config.yaml
n_kv_head: 12
d_mlp: 1536
norm_place: "pre"
rope_base: 17800.0
rope_fraction: 0.5
bias: "none"
parallel_block: false
init_std_qkv: 0.0329
init_std_down: 0.0
beta1: 0.9
schedule: "wsd"
dataset: "wikipedia_en"
MLP neurons of a small language model. Each row is named by its layer, matrix (up: input weights) and neuron, and shows model dimensions 160-287. Each number is 500 + 50 x the weight over its row's rms, rounded and kept within 0 to 999. Numbers have three digits each.
After each neuron's rows, "fires on" lists the tokens most often at its 100 highest values on Wikipedia text that the model never trained on.

L2.up480:537497472596412471551435527414463518494444484539580552511523539546551485416474518527566464499498525479553471520488457529474543494457473544506473480567465591534545491519579548518439604517507555563534496486466528589529424513510449433412458495546477508456553526536423493483427437558499406492492453588510487413475488531369458526527463480474453505454538558485521501492533501488432499474469
fires on: " of", " the", "ff", "ud"

L7.up1475:470469474563428486456511598456469477544538495557540489508520512444428506568473527511506524522456452568560606483534498520572444459581502520421417614558605423531496400554486558502491434449503513453432477582567434494521483524509476440490511558463514549580612513438480465468443534470475456494415493462461438458534486492520451483488486482490550470517383529591532449506468471419507490508574
fires on: " South", " Sw", " sw", "ak", "e", " Kore"

L2.up990:457496615546556464530544447491471383539548481419496501511467477417561570556558414479521483467455494454479440439516488533422481506511517554579539521520471569512517508511513466636573520618481591544461521543552540446430590482457548513450438504470419432462560564534593537452435476518565587551516491616454541543476494412470499538580508458571513522435580505517491581506527515546413473479540
fires on: " ", ".", " |", "-", "="

L6.up71:610401492554538415424513483452472462551617525504505536520411547550476564506501550539534463497506476435579470425457462518487496511556546479479543592463470592623563435420462555532512435540479486541465583500535536465551505494388485591465574482450567552454453450569528589373522543563489479489545585519427526544597554466534497432474445582403467460539482514510451545486542482466443570527486
fires on: " all", " All", " both", "oth", "ll"

L6.up344:493490410469562415556521418522469452546477494492531569603440539533528530513492563533458485456459447495503523489582499550482434517496485470482520448518506495504461509515524488520547516534632521530468572542484424426420558470469425532496541514468508547488450479464582664465435512473540474441508475474472534469527571624461531527542389523556512406449560430497520528480475490493526550445536
fires on: "ed", "a", "p", " first", "mp", "le"

L2.up27:510447556458542459535432552487470383475566586458541552584450413565495448524479467485487578518504519560490593445479494458548496512555519489500513582495450449553488526439457633542404539451436466467574457559567438518498431413498415485536518488401453477545507500521613569473525522426494513477555463619520478505519571519454502539514498522497499642462566504480437479571542459531483492485467
fires on: " the", ":", ";", " election", " Minister"

L7.up814:540647407528531454571539485519561418611529563469344394390533513505489477595573517510461527510446487519491561518527413496519496531508487529485438439399467480437435536509451361510353411514518565430538498492428428483540572481419471512464473557477500530531579513540520474506464486524540484436435531493455546458507465579478537577512482555443559495421480566489505511467501506469539511513467
fires on: " s", "ir", " k", "s"

L2.up1212:473367467577566529533469464513423468475528440552571448581470500482577497486478520576547493400608568561562527490517485362520475585555533481491456527495510521514425501428521579559499595455500543545522491519510568495463486598485498418511491492587482512490497475554470498468502415531481506488511505506538588490461523416482489534589442485462502579509502500519459520604528445478453555427587
fires on: " and", "ood", "hy", " of", " for"

L2.up779:529374498420476554417503526490503593512477590573530555580457458564518494529557427489481458515502448511506455543468506485507638401423522587430520476622549500532487628422443513462491568557417514478502404496512454544435494497566440538506525502452451538451543550481521484539535471430447467506477435535428501363428528532454530460488514493557408582565500469504548501495477424537501476519542
fires on: " of", " with", "ade", "s", "n"

L2.up711:544482505546553383500445526541477453449460459526413470503473483552534485533463480528588436510504534528590538447552505431519528447553513528522563416550479566569484542492506470532557439443525547432498489451566481497461448453523472458511478403472478570641389492457503510621550416479506445453560475509479512538467561457504573507401525587495531512428494421512467544468516461424514563546516
fires on: " ", " |", "ost", "ing", "ound", "al"

L7.up879:423463500484435406456531579375519500462457502551521474494469535501474422564521560529520495553453614583568533498443512519463459581558594430483573478518545551542563502464542540574404498515483490602464586499421462544515511448507536594438585408529560552452461396526544544530575441474495470537429552491449459423587508496564473507512519549420506505522496534446463476518510522491526533522384
fires on: " B"

L3.up1270:575512398406480478412534539557471525599550422499491445461421549466386596473475514499513534606457503626545554503514531491473550461517449500392499503535492432433496495461502521508560465461430529493501529489541442464468567530465470545486464517522584532523356532546497513611519492463419455512460505483498440516519584543535524498502486482499531533517471464459496496518562487503493499550538
fires on: " to", " as", " found", "ones", "own", " reported"

L3.up1294:486460521524314566495562527404521516479545539476493454539476580452464524591531546531495592527521518431475476566592485536430526447584538461480434515490569550495466490429415478503511559528552481583511556445468447511539493550457562534462529430505535492484471516516459459497509494568531528466508509513530546475502411424457537518486464528578483419488513448544524522464428487504428525619505
fires on: " was", " were", " be", "ly", " It", "'"

L6.up459:526443467547559530526517459463445438530502414496515407506517525438525507519468429460510465378531458435446449431454444528506502489472541523463501489597536484516546519476490535535618514552462528535506566536474547506447502534560521438445606448485514480504604566570507584413514493514605420470527486566481463461507501507486544505566485549474481561472536475624517543505496444491442475470521
fires on: "-", " in", " v", "|", "u", "."

L3.up409:508533448507510467538552447454438555534511454574469506524540523501481525569440474505631476451564514493529540447489549513560508553547481522562491544526539521482446516481398518435529466580605466577482468373439447483526536462542529468461499503444427479509542396397542508456532504518477469453554551498405550521601574608522436438546430557465552505472449508480434516563538453600520473445474
fires on: " ", " |", "|", " (", "6"

L2.up1027:569559548423499389522519416528479458495501536429393524510544514632489477564375421493468490487514543520473489513435502574485544511561547598595462374463500537604539566530558554624408451479492509502555518543534436527587565588496424429463467466502544420570434378490543486421508533480437545487443462515496546466470472476486532481567509434625527494506370516461501504560545525498548493522397
fires on: ",", " and", "),"

L2.up1506:553515568480478461510450631564527491441568497476569536502426432465489466415543423576585483531478474543540576485503516449538551476575519512579469531496512498428515414548516519498497465434461440445605524446548492497400559426447517508525415477564565526502486496539420384476554529461555391457502498476544521511581467421499365584465478515481516502511430478560472479483505568435456499581445
fires on: "it", "a", "ect", "k", "ch", "ith"

L2.up132:594486534451559461503398419495461375364455528489549563556471429488494507452461577464510425515508517528580563580422450539473520371449546514557515468549518502582565563520577506528476445530498530441424504530510440544538469504479526507344552607503516476510493451521523537366602548570459580515454471542534516459480490463523564570530448474488516536466549417550431520488525494417456497517492
fires on: " |", ",", " and", "ion", "ults", ";"

L7.up540:489514478353537503440571469468430539501523503432524430514484491502506427473514473558503478532496541449433563506506511600480406588598568500557488503515483531598512514501498442491519549574511474497466491539493493551577415482371447494464535451534462496479536492458534519489466526490546484470520525518513352553538431489498484459547474503555497542501454638511525513428464520596591477546477
fires on: " D", "at", "und", " d"

L6.up640:472463559440463424458480551417606478578414524505581477572544556416530518467482494393411452437475505531483505434523506479484531497474495503547539498529414482465490339458577521581607550432447528534484449474532577554390609482564501539539512519501485497512550514542483558537406490545447421510444544523503451518461491436436432503525427530467395592483447519493487466604523483548483613501526
fires on: "==\n\n", "==\n", " Jo", " ==\n\n", " ==\n", " met"

L6.up1373:573414556444526540550547493566478436479464520558508478545480506552478452542530470554534524630528479514431412596529507499505493460572435510526456498551494476519551447559576548483523502554596524555544403493545479544489474550491438509473567456465563471466516546542483521551585521480587464436555498526460429498507516477413507536513570547525476382516430504539608543451417501534545512454502
fires on: " t", " T"

L3.up360:517489408570589473483448581506479435483560537442458414595424488459479478406530497525439429575538537482529439444423572500505493609553553417457568524460548465534585469518503468424497552554492451465460508562548520549542555521578524529423554530552582483544497489524442596515488466507646515487471476504469550487455457531571520483493427437537432499526481541392500528479489441515471525511440
fires on: "s", " has", "wards", "ment", "es", " have"

L3.up1322:548556460446465427541588459476495564522433503501600433568457485488535480557495427469493528406525494531487475552455495514506446520507427524527553490487555485462481518440467488592590521449495541576568507577466446524538438483405528471423574536456367458576485398505580443539491510491440504477460514531598529450620459490554408476430577536587435439482489448515477497533384448569616449505564
fires on: " inst", " not", "ever", " also"

L2.up872:567514509500535446586555451571554475491579606464391537520475527461480463435472541448488447427597597550471559542416553539434496449559580524573604504468513514435579508528616489524447381473539523469563466466459431566452495510387534480569528440569427501527394521567524472355512455513401516552445532534483593469488487435534540424460456472529483544404444548522520508476565523412524434509496
fires on: " ", ";", " |\n", "?", " |"

L7.up1115:463382527487430576499591510519550427490520450563533526575486543511474529466545560493539542510561520506516472559502490457494505580595581520540556515498509446591454499443471485462538469417558491504515433538448499432486442480450501538505493447521483558438600583577526485632590493529537583433528533575476505499408479447569545535563436452528491431460483459544555486487435486518495474496514
fires on: " An", " Am", " T", " Ab", " A", " M"

L6.up464:473547531491439517544544478507537502520506477456513470510430530566577431602493461548558509529429581436571490495444480472585485459542520477551451480620485508598454473464466620482509452500602522531526477451585463454486522497464416421469476465411503495574490561439474544579516484475531525422524460568519543532552501520442580410448555569464396479496507446515512471529477488525524485548533
fires on: " a", "'s", " the", " s", " his", " t"

L3.up393:492541549565528473490468469462472534424555500451614480556538571435511582442477525510460441463576536558452485546552541464490505521485484499512474498479485456434475569509509492543499468413540572501461454551450503528504431503506584532503503462586544529572621573472443503470549466421481485473469570485491494611494549563527542418420526429455518547483485506565507510559476428529511501492490
fires on: ",", " from", "rom", " From", " to"

L2.up900:501434521457399445549531440473436480454537466482544360508450503515573518482525486428481510488530430472586545536576515482490509597470450456459507474549475571451468532507492476428490476544510490499449538610557444583410391432468570393501502466434558449449535438429540427508527452627506473493480600511595466483480528506572472457628448508528554477547583437425537615487494492488529546479545
fires on: "re", "os", ":", "oss"

L2.up685:429489466631455514546593546491581425504490517490508522461541517558492591417409623394515483558586449536535563500476582539491602498553461520582519488550523525499503501559550517578541467468564511483604517539440475548400543535524483515519487480451456462425438521438490475507528542482528525565471551544525497522545478498538509484535503594492492478449496476428555408531539514453597606515553
fires on: "a", "il", "el", "ra", "iv", "ot"

L2.up1078:513571428533509539538496493474537549474436498540495469539514575525517407460487551552509588463467475434490465437511503462522389534450588536630498525529513504461550459543540463462442489481502508574403499506542528514513462468451442507426473498476496490546356447488489477549512431595467514523449463366516548438471586479483411433430544557540526476490421521497375542551487481487446488460459
fires on: " ", " |", ",", "er", " and", "y"

L7.up88:508466532510610450502489606443415490592611429486531602498527467489483535444476538492486481432512545520514539521553482503375515509493529456446476478526562488464414581451391418564552487483567465458508541570591500460550506532498424519563523592485470602497535532583515504504469575536473496577507491496452493498499457605444539510545495461441466425492457543450426480594445501385583483430462
fires on: "p", " re", "v", "qu", "ch", "-"

L3.up998:582568540503497582524504506520528522543472435457473511547497533429520490462521559533499513478418478554573516454556532424486543424400482522523567524448438539575455465491554607438582503495535514520502558448502533481469439519472619539409437483539514452564549426469473501508548452503529455517529513460536510454498515566455517434518584516484474427524599562569450513519417538533501435497480
fires on: " not", " for", " to", ",", "ly", "ely"

L7.up719:479469567463424502447485444451443491438553579347523550454472493438563528483516468460417556476499523506505531471564444521543485450504518516530569476575412553502433585515516569412399446489558502518640577419456522477534554511484501457433438686441538424540574533403469503551604565609482477433539519507528454621515460589488495436462553496429530437489572498560439502516450395424467544461509
fires on: " fl", " Sh", " Fl", " th", " sh"

L7.up151:506410458521512466543535440550449468524434488514473484590498491550511423515590438527501465514474447359492512533545405545485493518493518423530436482455469376490498396461495483449512481523497544462374562487424406497448554433438400506470568453437486479465574498511594515467515499430581466476485451562574423549596486508525412559548489454497457481528514486460517539508376509514544513404549
fires on: "-d", "und", "ill", "d", "and", " D"

L2.up1252:502466499448479454500498432495472448525424412498522541498382558448467470495530424552554418478435419438528497558454530485482597536527535587496548490482567527499457486476465531616563462505475547488505580514491479526524600495498449455503543488382484472544480402583566426504603535468516544467418446517439532580414539583480494485397537472557452543473579483510434466494456502499508451456421
fires on: " or", "ly", "ially", ".", "ically", "ely"

L6.up1220:554522525484474478545525528525540411475436494524500402491574566501502411463431476515462541438466481578567607569465471386505555538502481478462427483456559524526498529475513482510459436536465491478474416505459515510573520575580498572573460530548556531427461440617560522582437505468523577439458510422455534540511547586508442479504450504502541497457511476466459406514533400409508482502540
fires on: "ual", "al", "le", "ional", "k", "ing"

L7.up1327:494553465588552398465295479426519419585622557494495517436481494437484569532498463504445492578615443487496512528502475473517613550609613537510461450475519454454474543459575412490489486512547589448505418517507508408428500527482539484471513532562468537503521506512410480489519469550511467469532455529541554460518449504433491515449565541505433515429446499491452460530463511537507508499482
fires on: " s", " D", " S", " n", "s"

L6.up1206:434491573456540481518439455514596492531585463571516502633539485579509531515469570482590513495552474520479549442498308501571443518477546498490557440448534482503482561531583546532537461514490494411490494550456561434524516447490536509497459488501406403539499566477589494448464525526456386451455452511473474443416506577412470470493524401473515475540550527554493525535438478479481540485398
fires on: " ", "ed", " for", " (", " made", "n"

L6.up1474:609426430458404577461497475520433545537540550445372492558478494450498403410452549430477455556501521429533635507531534398404562473531518492584495459436498605421533501554355569576481487511476567442439503596564423542455471563527520470424510486502477507570466526488543538497483477481460499508479490580482492504491460545590499504440560517495443467473475567523552609551440419455454464518483
fires on: "'", " his", " the", " her", " v", "3"

L2.up933:482519453535463483508464426487528549512572491449545511507489520467511433453530500468510445547637479471527517541510590445455534568438471468460607481441530417525562513422435420602528475583510541504431481555490624514491538532484501478466531503542533440525470542473436592417571463563501518448475453500510485456499434461480575474485446607516480551453583526500468534480380550619524491498505
fires on: "s", "e", ".", "ish", "es"

L2.up1255:514488488536439592521479474534499562517575522409543456532467546506601455485545542447421499408491467422428492461490515431526488488484568407506534452517518535566508471588561512391536494435472535537560574479466499491478462454490545524460563436416607554602453489460511558472500489574469479511558403425577474594501549477445478442487573395438538468525508540494473506580541454495503542545445
fires on: " to", " a", " and", "ly", "ost", ","

L7.up1302:466517378475547537538544463525558462459426484505526461502455487585475459479482550534489439547506535450504514546512592426396450592577456510501541434495539536531487535517478494511528549503440495478466569467513498454507546575473545498432499537507467455512513402514590476533528567510509479496444619524490483366590410472568494543531426512475525495461470535511462532506425549421483526493452
fires on: "B", "all", " B", "-B", "b"

L7.up1273:502568491514455406448535486542490522549534500552572539584543499531560418417488503530508434539490493486488550521522489502469554483559475451483555567492550437559486395548564527458494466456369598452436459555464462513462520542455443499505519507499431477585418518404557536455546417579358413450553499498416564431492489556476471414538549513523546401501524549513502545575455425589522504530531
fires on: " ", " William", " (", ":", "ley", " school"

L2.up44:454513524577472549455521510490541522492529511543483570491466468565522534463533527466470501497529488382494577546492511481520463470481422521426517491562521501497425526431557491555511488510606508477523420557513500467453525493440366510603545489511565525442450510525492515435507431562550526440522455513510540415487501554465474530441401588574574582460475523508536492437481506608596525507510
fires on: " in", "el", "al", "ar", "ear", "rough"

L2.up925:525529465432459496444370538602497551510438417487555466595447539478564551434476537458508468585461486510477529509611491425424513508493486457427431473561531458531480545484531523514453507571516545450513535540531487489522437558484446393490558417467488450464457529503539469542514438607449481432484516443499521459370506654497434446437514512471539500456555484450527459424549482542617645417571
fires on: "al", "ol", "el", "ed", "en"

L2.up49:457529428484461550455466528421484518600465504509506422544457547446530533496507484523550469476544524530505485397470523511507487537493546489472492490437506537478545449383451525438436432561572538479461474441463483480458518639546581495355509536546535508581491554438458434428452461478591498470532478455510478522545538505453513468545473543432484419442514459522465454534417531484495511509490
fires on: "w", "ul", "en", "lin", "i", "in"

L6.up1517:523391527536531529517648512462470507495522492499564483494503528526516562525527606504477443414501586413472516486425497489498537485531510539456426552549486666473441539516462489517458529552522466548536523477491530510398532562490459524553524631475522515442518431551545467519510598444472565395576514519533512556450474384504515550589484420458534416534542407435511625529575447439410540442489
fires on: "==", " of", "-", "A", "anding", " and"

L7.up325:550555591508494458456492398521490524620536448481530495540505544486490556525444470551468435479414393583507511521613564520536570535619519455485460459468532484534521464555487493545504503585517456433474552574490493369529545501520476570532554485476548491600465498459574554592541471528526535497487527556512511439532426480491534441426482481586489444521510560575428513583541438563517499437557
fires on: "u", "a", "p", "ac", " Gu"

L2.up668:599526473450494462353521546536589516452480518489552393495545497531566502479501536478499526563421470471459502485520482513526556526485466485524547517371511560561443519527512497543547518502447586499461513523532500540482484465546571458428594535528477513551499505462485508534583572401494523530423391447594561342443543588491482424583395566546482418545566479457455430394547503534470539509482
fires on: " |", " with", ";", ");", "ch", "i"

L3.up538:493431599451404481529469486462461448370571513599478517466475490512525465562521496429516480554505500536509451511484491496554476520470523521458478467470545514561459480413510446510524571575532503573470561441442506425531461521536538545374453410486474434491429487561467631389608469577484529488454502542429478513364498430471522490540499498547519576525480514459501436506544530522569476528495
fires on: "h", "he", " of", "hn", "ian", "han"

L6.up238:502530531542490486498550536510535494459458548503459534555540579471468526441527448538489506508607467475510541515470612457501529502593534494550549478549535523403456531530582469465472527481428551486505469397423532433559379517439460510566448495505621558428503477485597417613522422602447468449430451498521510496557564630594510512576466467529506455525439471435459515502574457486599554553501
fires on: "ual", "ic", "ing", "al", "ical"

L3.up1135:502459445524503514542476521453544493523533501443472427494549491536587489575542381534455450514435481487511439535498447488544481460482468543628483544518480463462525533453499503523503555489546500453546467568509515510422561543513471501437568473572608540531479516482550383492419522448590497460453482574587485424549448497413523573559511506512565490470435555547575557613457428485555544515485
fires on: "t", "st", "h", "d", "m", " de"

L2.up649:478461414482399426485485520486533510446519477523530438517545435439527526554554484529491448455504585497458511581520474543438512429502518490398459455546526579656510524518518372522466478492508485509626541493475532623508502482485501493534632430482627524487529552472494485435484594449472449478482514483471549420611512389605573472509560492375485513496554570517503545575534580484498512503505
fires on: "ch", "ount", "l", " Pl", "m", "th"

L2.up982:575496438520523514507486575475468533492521522463587499506521475576452579435519476367549452496464426528480535470485541464554497498581461474495405510515503506426482599478416583492443508508539528492346491525520533586467515498571474436464493445575600523519434475462544529560576500474578617531391430441503517515527460487468544489548500535511513460401436443451476470458486441548494531466460
fires on: "ag", "ep", "as", "ign", ":", "ment"

L6.up942:432489519489568505477455551444576536445480466561530591461545442541518444523470509550614528426482457551510539518482427540451468531568434516535445575473550581468556576553481578417369557480492497505517482450497457537579534459594451536383563565469427572513568474512479530547502585521508411522585521499573583512524429460430482505525437517386534427558513551453435565527525471553554476464402
fires on: " |", " World", " Ch", "|"

L7.up1019:510463527528529415551418504562464524442446471421481518537568489466446416443537545454587548425494462509542477478500541502521532464480544614424528465560485476529541492523538473557501553532585550513482641520533458543553548541488488462467514478483474380514541525476439472485447469469488487582472516482523413449499557457501559584473587449500467571544437423438521505547456414544550441381427
fires on: "–", "19", "20", " Rec"

L7.up1390:516495548500471566493495577572395402403442496473481419470430511455474472451487474514540553498492522506500533521496513424452555403573533546390557452451513492437495426416540481559575475624547486537471626452578439512554530455564402509495557448484477531522456508501420446481528471536526600488517534482464425493504558480588522471458524554513510558493416524520481473453547481468556503451518
fires on: "|", "–", "19", ".", "\n", " "

L6.up1499:552473448524496512523552580441455622487581608477481458582436534539486433570537407487507436546569356453535479591510516510429572388469476475443470503622540565478405425465547460477541491526492501561460535470549618575566531585456495479437501466480388510537526557467471473392461554572552490494524543492501657490502416535572535528610562406491497480529469549495564477525448548525517507514486
fires on: "r", "ur", "t", " r", "er"

L3.up243:503586473593459560523458457464460448554438539525608545644552507521513582542591595493467490454391548542528398433518525491398524486522465566506506486479539527588513553508595494495518606410519597444445492531549497541498492513549499438478541523480477553451568555616488517460390471583507508484476427550485461516450532532364459534507534459499456591485408439505464602531491482551447472449526
fires on: "==\n", "==\n\n", " of", " ==\n", ":", " the"

L2.up1266:414620535497535437524482513434523473525406444519550445518466527517478512468504604475579586434579457583514514522513520512527442447510585531550426582501477493501552495491487570452332440495453437478506419492583406447481508530441530442471572539537452517507532541485604489549435398442488483544563442487566519458467521573578565534514498518440471419477519516517506511558421576413471484482445
fires on: "ard", "re", "e", "i", "ic", "en"

L6.up578:505432438590483509546474555469417517525523527578464495579405474577499481512524536500531433476534372499495525486494484566508510536562446430509529567522446472591551470552498558504487522519528578442434496498412502519515457531455471472475512504551498485460512593428503494558454489401510531521422469521483550593519425403490495520583583458552497466482493381517536515446478500537423396551450
fires on: "ac", " Mac", "ep", "yl", "ic"

L2.up1024:567532570559570426590502505466569528499493521513459583449553525495500546499430406490492482443560536531554469470448635529471397478567578474468519409439543471497552551555506511551526546453425528486539470486495425550514460515519552496582584523588558508543476449591444479504502518519538493431479604501497445632567529454516490453525499455505482451418392507550581463653493456541543456535533
fires on: " ", ",", "ight"

L6.up1080:421465554507524510479486414536417508505547528419539468520575551469503428519538494454516425521545461554520478490538551501586396506620460634469599418409605467550524477486523500562451460526518532444448568546535523447484426504420490441449469518476500473556422517434487470466524449490454630579456467479525469457592526599493558385475508525580501470538486539512462512445543441458506581567531
fires on: " which", " what", " that", ","

L6.up964:484520471403428452446502564442500492454523529517606535483433460581539508541527467535401471469506503506600578550574504417505487518562609536585508438503490457448434507455528500440503474525527538476483473459547491489470562472529480454468497553577493454535523400481468465519396414558510502556472507498554451415468471478487463446437463412425432513475477523548444476511537409577497599423445
fires on: " well", " is", ",", "ran", "am", "amil"

L3.up278:445477568430506483555518508414443429422534464504475455505502547545532451464425540448596543499423574571528508480495482520450532470495509510498471572514525555441426596478456454466539482544478536412516606554535437430566412422492487453501571610479488480471469496544507483547530541477481379548509489473530504477557556622473407526536485445446516518495604629470553490517527443540523463573397
fires on: "p", "v", " for", " ft", " P"

L6.up714:440550484545551434571442538407510498513447475480477550487503523534522430571481514501459468469537425596523564427506436477471507527572460518456567496521379564505477492490483545474411571481532579433627533567434479402490493535462548487477526487520496487405601524525531546469467503442513474424433459522573461432529467516602470498548506442493526487563546525532554495449498554576574552517533
fires on: " M", " R", " J", "r"

L6.up1166:509542468440545554504524416553506474535443532432524463545446475486526516553494629525533415539477462508485478537540449478521574541582537565483555495428505519578548481488469410523496451599540497495464514475511491524516497587493478596471391507518501476545541485508504496492551538532489479513496489437462469562440518457476493499428621454624600484510466464555543451478544527490487462504339
fires on: " US", " r", " R", "U", " United", "."

L2.up1495:563583425570510539562469582481469440489507509563547475497486470552438373506535483422398389469599329567529471533474495544419493455493558451492405541489533536538395562468498479559551455518505473515502584581503615547474504528462603509496524562527517528506585509522536482545551466543541398539531481480523494455500483512609496399573427464395551445476516519528430473386469495409571467515361
fires on: "te", "ver", "ur", "irl", "er", "h"

L6.up821:586523518448514459552428487481513432505500409508474445527489459438514446447431647489525414431514472508514426540461519544478501457528453573589534408475461527596360496528538509459544474524561556553560498503497432529494497468489523436548429467488469523524533542517455587467453460538427517514379559532535530450524504398531532485481501430531509499410533572585499540497473565512468565559502
fires on: "M", " ob", " m", " Mon", " Mount", " met"

L2.up693:504385460490392491487436492469515514554520529546442585383442459558640481510464526539504436520425485500541553539445575580522533488476450527559502543491451572466443568483415530559418568554473544550540427540523454528476399506472440520493458492491512485515470461426562563451542450432498454475554471579620563489474470530415497566561452552493542535488576534506493488518502528560455459466581
fires on: " the", ":", " at", " of", " with"

L6.up420:580493624494527424494530551500570543383458446511512428503513497468531462533517545401524487453525473371453592560503419486505506564558388419561516420506566483491524510493431534569447491483502520465455487511533569521497515620574522466524511501539570504523525441495463455413445463488537510558507423507513469535482503498460494472494486567495563417535465478446462537505424572557598423492399
fires on: " that", " those", " ", " as", " which", " both"

L3.up743:525505601475584468488507529443497497682536571389484570527607534563494454531417522506556475452492532501506485520408579421553491514522538372496555553564496492571549483514493404580494437471519558440536484580456515577419512487456494403496467357470517454484467469523532525396532432564465524555406474456459595441519485467462576538521585532421574559494491445519489501472493531495423393501510
fires on: " |", ")", ";", " |\n", "-", " "

L6.up631:530515509607473480443538509512512490453433494539466495421485579596472503453476543533507468528590495579530483477453553479492546521624542602604603525515504463441506521545470421512449433415513466496474432576402494523449452544464467451487560489532395571505550535507547505558484568434462535481527544497517405475459433454559497564512407476559508497503564468486523482533494526508512488434471
fires on: " as", "il", "w", "el", "us"

L6.up217:576566513526448482500481462445548522446518510503433483529431495462552494429488506429516442475546476450533438457489518489449474617521410520418503408535489564500466489472543503511497558476545535542552510552540454494422558461499560466468420482538519481437540581560499537442485471466583514496469400493555508471470465509451397472542485424562641516527509482465411499505594513539504560576484
fires on: " m", " appro", "r"

L7.up1512:549464579620491472469452556547454519521392532460588490449554495431588433530518502441592354462582548573558573515508573552513511472578518463500505436560598490496415482510528531499508480506433471402439515443565503514480524482521556514517415550506503536472507498392495571428471508490548497504506410514528494408578523494512578497514475485502519421503535460520528480475447520477577491518422
fires on: ",", " who", " and", " ", " which"

L3.up172:550441397459448583522449515563434549538509515545530436511486398586593513508423431492506485466512555449570401516465518488460470570582532552478533529506488549531559409400528486420498561517520563402513478498520532562494405533487493450450436575499510517499539472529500456533440473509555563466490434473553522431477524481497508572512457515517525447457489517577487552588536489496459438497479
fires on: "h", "w", "ar", " and", "m", "D"

L2.up1470:444528491558492536567515527547552546501431511487478478561456529470495434542444529467451439433490355545525501484544508494466402497494375493480589472481515505524465451374483512404432531395502502557448594493410413628516547426471450504477500501508567482474473471472500559558525455504495475492382496485499441469441514395542468429395492593501493481537508603545540472440496531588387439565488
fires on: ",", " then", " and", "ead", " to"

L3.up1142:561495525522502483498525540464556501562527511556514541545452557479522599559429434444599441508532470548519456441469587571548543476518457496483508423536537607486543584387455525528591426552499520467546421535512471506450518575489497550489559460441463477547468524516483428534517500475433437475550518463508473406565536507524500579419516492519500497439516529560530612408469517527512664471492
fires on: " to", " |", " with", " ", " by", ")"

L7.up990:565485499518487512537587569453501479538441540416588511532496426476513576406577521458465515494492529449541512469489481536453548516513472429521509583577513605505471428482498522491592502471486537464505542496442563478430483517474622511481547566512578518521476395536427507430499556523466527513597463467417439441597475454544543546486508514410561435529420545434426418371447478508391460602515
fires on: " b", " B", "c", " (", "\n", " c"

L7.up586:529418502476454578471425492499500495601447524482536533503477545450545562424589525470526570477463452495518444521376479514455517547529484557545483493467511579548478601436409509469487402536483471563514542481501565502557515538435572525415518487516514425499440488489539496490547474503571465443626472553497469458534375581560510493498552607450553485482445465489438587569495482457471609433537
fires on: " fl", " N", " Fl", " R", " S"